{
  "norm_eps": 1e-06,
  "rope_base": 500000.0,
  "qk_norm": false,
  "bias": "none",
  "tie_embeddings": false,
  "lr": 0.000923,
  "doc_mask": true,
  "steps": 7659
}
MLP neurons of a small language model. Each row is named by its layer, matrix (up: input weights) and neuron, and shows model dimensions 320-447. Each number is 50 + 12 x the weight over its row's rms, rounded and kept within 0 to 99.
After each neuron's rows, "fires after" lists the tokens most often just before its 100 highest values on Wikipedia text that the model never trained on.

L5.up5:39 40 34 16 66 49 40 47 35 43 62 67 42 40 45 51 49 43 63 55 35 67 33 35 56 55 58 53 14 53 44 43 49 53 39 69 62 54 27 64 52 49 38 29 60 40 52 79 37 44 50 70 53 56 65 58 44 66 43 30 60 38 47 30 55 51 45 52 50 36 56 62 63 40 42 26 32 18 66 52 50 60 54 54 41 51 62 36 24 52 50 46 49 64 59 20 55 47 57 68 59 42 33 42 46 66 62 53 56 46 44 44 60 40 35 38 59 58 51 40 47 48 70 40 67 32 54 34
fires after: "2", "1", "0", "3", "4", " | "

L5.up607:59 26 55 52 48 45 60 51 50 33 55 34 52 43 46 63 58 29 43 53 25 53 56 37 37 50 49 58 33 43 30 32 34 60 25 53 52 55 41 54 47 49 45 49 52 46 59 50 42 63 53 42 57 59 50 39 62 58 58 64 76 34 24 41 57 33 47 68 48 55 28 43 78 63 65 65 41 55 42 41 46 47 45 54 49 18 62 60 53 33 81 47 68 54 46 52 52 42 68 41 43 53 65 59 75 61 40 60 54 44 44 47 63 55 54 49 71 69 46 40 70 51 27 35 42 42 44 53
fires after: " C", " c", "c", " t", "Ch", " Sc"

L5.up280:36 64 40 44 67 63 43 45 52 42 40 64 55 73 41 35 39 62 30 40 50 70 78 43 28 51 67 35 31 53 44 50 48 59 45 38 64 61 45 44 46 51 51 30 58 40 61 62 48 23 34 44 45 66 55 30 53 17 50 37 58 56 37 47 66 55 45 52 58 62 35 52 48 63 36 24 50 50 35 37 54 67 32 47 37 48 67 59 50 51 40 64 44 53 53 42 44 60 45 66 63 44 67 69 68 48 41 55 32 52 44 31 54 30 43 48 36 60 69 56 41 54 45 34 32 50 47 42
fires after: " |", " |  |", ")", ".", ") |"

L5.up2005:51 57 64 64 75 38 81 57 65 48 53 57 39 56 30 44 29 31 32 48 49 33 62 24 63 48 38 42 64 48 51 59 62 58 36 68 63 44 60 44 68 60 55 35 30 46 87 69 47 57 60 44 52 57 53 43 39 42 64 58 43 50 41 39 51 47 64 29 29 24 70 64 41 42 40 58 68 54 57 53 90 65 52 63 61 43 52 58 51 54 48 49 40 61 50 51 31 64 43 60 33 31 57 59 58 41 29 50 48 55 67 56 61 55 32 52 44 31 47 58 54 54 43 68 51 46 55 66
fires after: "2", "1", "3", "6"

L5.up1256:56 60 57 50 50 48 58 64 46 33 56 65 60 53 52 32 40 58 36 55 49 58 58 52 45 50 67 32 19 59 46 33 61 50 63 69 60 51 75 41 53 56 16 52 73 58 44 68 33 36 46 52 52 63 59 42 46 17 66 36 43 52 39 48 57 56 37 54 62 64 62 44 67 64 43 58 40 46 51 49 51 48 51 47 47 44 47 53 49 55 42 52 53 63 45 55 29 44 44 63 46 44 58 59 61 53 49 60 20 47 44 55 42 35 36 37 35 41 72 56 58 53 54 46 48 52 68 43
fires after: " |", " |  |", ".", ")", ") |"

L7.up1344:50 43 74 28 52 38 32 67 37 54 62 55 48 47 42 36 25 52 46 48 43 50 30 72 60 50 46 29 33 54 67 62 39 63 48 63 58 62 66 47 35 34 55 48 60 32 56 27 47 41 50 38 65 55 67 56 57 56 63 41 55 38 49 59 55 46 32 40 54 47 51 82 42 66 70 41 29 29 57 36 63 46 45 46 46 58 50 48 51 81 51 48 60 55 44 56 58 52 50 59 48 50 22 49 57 36 50 57 65 56 43 25 56 45 52 52 39 10 44 43 58 33 70 51 63 54 31 39
fires after: "5", "6", "2", ": F", "0", "4"

L5.up584:68 60 40 53 59 46 58 34 72 47 52 46 44 52 46 61 53 37 43 35 55 43 57 53 46 51 57 42 42 41 70 52 38 63 40 56 61 46 32 42 69 63 58 21 55 52 45 62 64 56 38 23 50 44 54 48 49 48 51 44 65 49 45 53 59 48 51 36 43 58 53 45 51 47 59 61 32 40 41 47 50 45 33 23 52 37 39 49 82 53 37 38 64 78 57 55 55 43 53 59 57 32 40 43 29 48 60 62 34 45 60 47 49 33 33 56 42 55 50 67 82 49 74 65 30 45 54 70
fires after: "M", "0", "1", "2", "3", " M"

L7.up371:32 42 61 76 66 33 49 29 63 36 52 23 51 51 38 49 51 57 54 59 38 62 41 70 53 45 47 53 34 55 54 55 42 52 57 65 53 34 39 67 57 51 43 48 42 34 48 56 68 54 69 52 45 65 26 42 58 54 66 51 44 48 49 66 47 48 62 53 53 42 53 76 62 49 65 51 38 46 38 27 49 48 66 35 53 33 45 52 53 60 51 57 46 67 64 60 53 54 39 58 38 51 54 36 46 45 40 45 51 67 43 57 58 65 38 56 65 40 58 49 68 51 43 41 55 29 56 45
fires after: " | ", " |  |", " |", "1", "0", "2"

L7.up812:48 56 48 46 56 50 44 37 50 51 51 50 25 49 34 44 47 50 35 40 50 63 41 61 56 26 60 45 47 50 44 68 60 55 50 74 67 59 54 41 49 32 60 47 39 55 54 56 67 33 25 40 52 47 49 43 63 57 67 56 68 46 41 49 67 59 44 34 60 70 37 50 56 47 53 42 62 40 36 47 62 59 70 56 37 22 37 59 50 46 30 74 59 44 43 52 51 65 38 62 65 70 60 30 58 63 50 54 38 48 43 53 40 31 67 25 36 39 59 57 52 42 54 45 48 47 58 54
fires after: "-", " ", " – ", " - "

L5.up437:54 60 45 42 67 74 32 36 65 40 53 76 53 72 43 42 54 48 40 49 42 55 70 44 47 72 61 37 41 60 42 45 52 46 53 56 40 58 47 36 63 65 35 38 64 57 60 62 63 36 32 55 45 60 60 28 65 38 68 45 64 46 46 48 79 44 25 53 46 58 35 55 52 70 40 44 47 57 47 40 62 47 30 48 56 44 52 61 36 47 34 52 41 45 54 27 24 48 53 58 55 50 63 56 58 56 38 61 50 51 69 44 57 38 36 35 25 37 73 62 47 51 43 43 46 26 63 48
fires after: " |", ".", " |  |", ")"

L5.up790:33 12 55 45 57 50 53 61 58 46 58 38 44 63 51 63 56 52 50 56 37 52 34 48 42 35 48 49 56 57 69 29 70 45 43 47 53 44 32 44 48 42 55 46 31 33 42 50 46 57 46 43 48 44 49 29 55 40 53 41 53 25 27 37 40 53 63 53 38 54 55 52 67 50 44 46 32 40 59 45 79 59 54 36 30 43 50 42 40 52 55 50 66 39 56 40 53 51 78 61 66 09 47 41 58 65 44 85 52 37 56 54 61 51 49 44 41 63 46 35 71 37 61 43 52 58 49 31
fires after: " c", " C", ", c", " the c", " of c"

L7.up443:38 54 35 58 61 48 34 57 42 63 34 30 46 53 31 38 54 56 60 36 52 52 53 36 54 42 48 47 60 55 48 41 50 53 61 56 61 64 48 64 42 51 65 40 76 52 55 67 42 38 27 39 63 43 62 29 60 52 73 29 48 46 37 55 49 46 50 62 52 41 41 40 46 45 54 45 65 65 34 36 58 48 45 48 66 37 44 38 77 49 52 52 64 31 51 40 30 56 37 75 65 49 82 31 69 50 37 68 66 63 48 35 53 14 64 40 51 51 46 34 62 50 51 33 42 57 64 59
fires after: ",", ".", " about ", " ("

L5.up1527:47 55 35 55 46 47 67 48 33 46 58 47 54 40 47 58 50 59 40 47 25 50 56 50 63 56 54 53 56 62 68 59 55 46 33 69 46 57 36 57 32 81 54 49 43 36 80 47 52 66 39 55 38 55 52 40 39 73 75 42 67 48 33 62 56 34 55 62 35 46 54 36 37 43 38 55 70 40 32 47 52 42 52 60 67 70 45 27 42 46 33 56 46 36 65 49 65 72 64 47 47 19 47 43 69 51 38 60 59 63 30 72 64 85 58 52 43 51 68 40 66 36 55 49 55 37 70 55
fires after: " C", " c", "ó", " T", " P"

L7.up1497:68 50 61 36 46 61 32 33 44 62 52 42 45 29 54 52 54 53 43 47 46 53 42 60 33 16 47 54 52 68 72 61 39 69 70 39 58 49 23 38 36 52 52 42 51 71 68 58 43 44 37 70 52 52 42 54 66 67 50 46 54 46 50 61 65 71 40 61 50 52 66 51 46 45 51 38 69 38 45 52 54 72 73 64 36 40 53 73 51 36 41 74 60 55 67 45 33 61 41 32 56 74 40 29 50 50 40 43 64 65 38 50 49 44 65 42 37 46 52 19 65 44 40 46 44 53 40 73
fires after: " ", "2", "–", " – ", "3", "4"

L5.up1830:58 52 25 56 71 60 74 28 57 60 86 51 38 65 43 66 48 43 22 55 42 55 58 55 66 53 60 49 63 66 39 37 51 26 34 50 46 44 35 48 55 50 46 54 37 69 62 42 38 55 27 50 47 36 50 53 38 41 47 65 51 30 54 63 46 60 49 53 66 66 55 43 44 66 67 59 51 27 40 61 44 35 39 30 63 43 54 35 67 52 62 58 33 59 63 48 50 42 50 62 54 35 24 58 48 32 26 61 60 49 61 57 59 51 52 39 49 40 72 53 67 50 56 33 20 64 50 56
fires after: " m", "M", " M", " | M", " t", "-M"

L5.up903:56 54 63 65 63 62 60 57 38 48 40 39 48 58 43 65 43 34 44 57 32 48 55 42 70 49 57 62 45 41 47 51 48 79 42 48 63 60 47 84 65 43 61 31 31 39 49 78 44 70 36 39 25 35 52 65 62 45 25 38 53 64 60 61 74 33 29 68 39 55 54 51 57 45 33 50 44 46 59 61 59 67 58 51 45 35 59 47 58 55 60 35 47 51 49 28 49 59 46 59 71 51 60 59 53 56 35 55 38 42 34 52 63 69 31 41 28 37 63 29 59 55 63 40 44 49 49 48
fires after: "3", "4", "2", "8", "6", "5"

L5.up294:46 58 34 42 68 63 37 53 72 30 35 68 49 65 48 37 38 48 28 41 54 60 80 41 48 60 58 34 31 56 42 27 51 60 43 46 40 48 53 34 49 55 41 38 65 46 73 50 60 38 37 53 42 72 66 41 46 30 71 56 65 44 48 51 59 54 32 56 49 63 34 41 50 76 44 39 44 56 54 41 60 60 47 37 50 52 50 51 48 51 35 57 52 65 56 36 33 48 49 63 55 53 53 59 71 47 48 53 36 58 46 38 53 39 30 43 28 45 77 57 43 53 42 49 43 35 51 52
fires after: " |", ".", " |  |", ")", "\""

L7.up598:52 46 54 61 48 49 48 41 72 41 80 54 44 48 40 49 57 48 40 64 36 70 42 44 44 44 34 44 58 57 48 71 47 70 55 59 78 41 29 51 37 54 55 54 45 50 62 48 59 53 44 60 70 71 32 52 53 48 63 42 33 42 54 56 48 40 68 65 71 16 46 75 63 33 60 34 33 49 58 61 68 66 54 53 62 44 69 49 44 68 69 57 29 59 53 49 43 58 40 70 74 28 73 47 33 37 24 70 46 67 53 48 73 57 40 55 48 59 34 31 61 57 22 44 40 31 58 66
fires after: "0", " |", " |  |  |", " | ", "2", "1"

L5.up207:58 45 66 49 52 60 64 57 44 35 55 55 44 48 41 58 37 47 39 32 55 43 64 48 58 62 60 58 50 44 52 42 73 57 55 61 53 42 36 53 65 60 22 48 56 59 62 53 49 26 69 49 64 57 52 35 72 51 52 48 40 42 53 40 51 48 42 60 19 60 24 19 69 43 49 30 29 53 40 58 61 62 29 50 49 35 57 63 56 30 55 54 51 77 48 35 56 21 54 63 54 69 44 42 36 53 54 50 65 54 65 34 53 35 48 49 10 40 54 22 65 49 30 41 55 68 52 48
fires after: ","

L7.up349:67 59 63 41 57 54 51 40 49 24 44 39 46 50 36 55 52 40 65 44 47 59 44 56 42 52 43 36 42 45 47 50 45 42 60 57 50 52 56 43 52 31 47 43 47 48 81 41 52 45 51 52 38 46 35 52 59 35 59 44 71 48 55 45 38 59 44 52 63 45 58 66 61 50 41 30 42 48 60 70 51 49 48 53 53 67 69 35 49 49 55 71 42 56 57 56 59 54 25 53 48 31 53 57 54 42 51 49 53 43 34 49 69 51 27 55 33 24 53 53 50 53 28 63 37 64 60 72
fires after: "\n", " |", "\n\n"

L7.up642:43 56 23 42 67 53 53 39 60 40 54 77 36 79 52 43 55 59 36 46 36 84 61 44 52 64 63 33 34 56 41 42 54 52 36 35 51 65 58 39 56 47 54 36 68 46 79 50 59 52 45 42 49 62 49 49 44 30 64 74 71 42 50 59 52 51 27 67 56 54 42 48 61 67 43 40 52 60 40 50 56 72 38 43 63 44 63 61 56 62 37 69 63 59 63 41 29 47 36 58 58 50 63 61 64 51 32 54 33 47 42 49 51 57 25 41 14 47 85 55 37 39 47 29 41 41 61 57
fires after: ".", "\"", ")"

L5.up845:69 55 48 54 70 58 36 38 45 56 45 59 49 76 47 51 48 53 56 63 58 30 64 62 28 43 57 25 33 31 49 59 59 31 46 60 47 55 56 43 70 47 58 61 69 32 48 21 35 58 76 30 66 65 58 27 60 49 42 30 55 47 47 79 60 59 51 53 30 49 68 38 58 64 54 39 55 22 38 56 48 60 41 52 50 42 75 43 60 47 58 44 36 51 61 68 47 38 59 60 59 29 47 41 41 52 28 66 42 33 54 30 51 34 42 57 39 57 64 59 53 61 65 28 37 54 61 34
fires after: ",", "."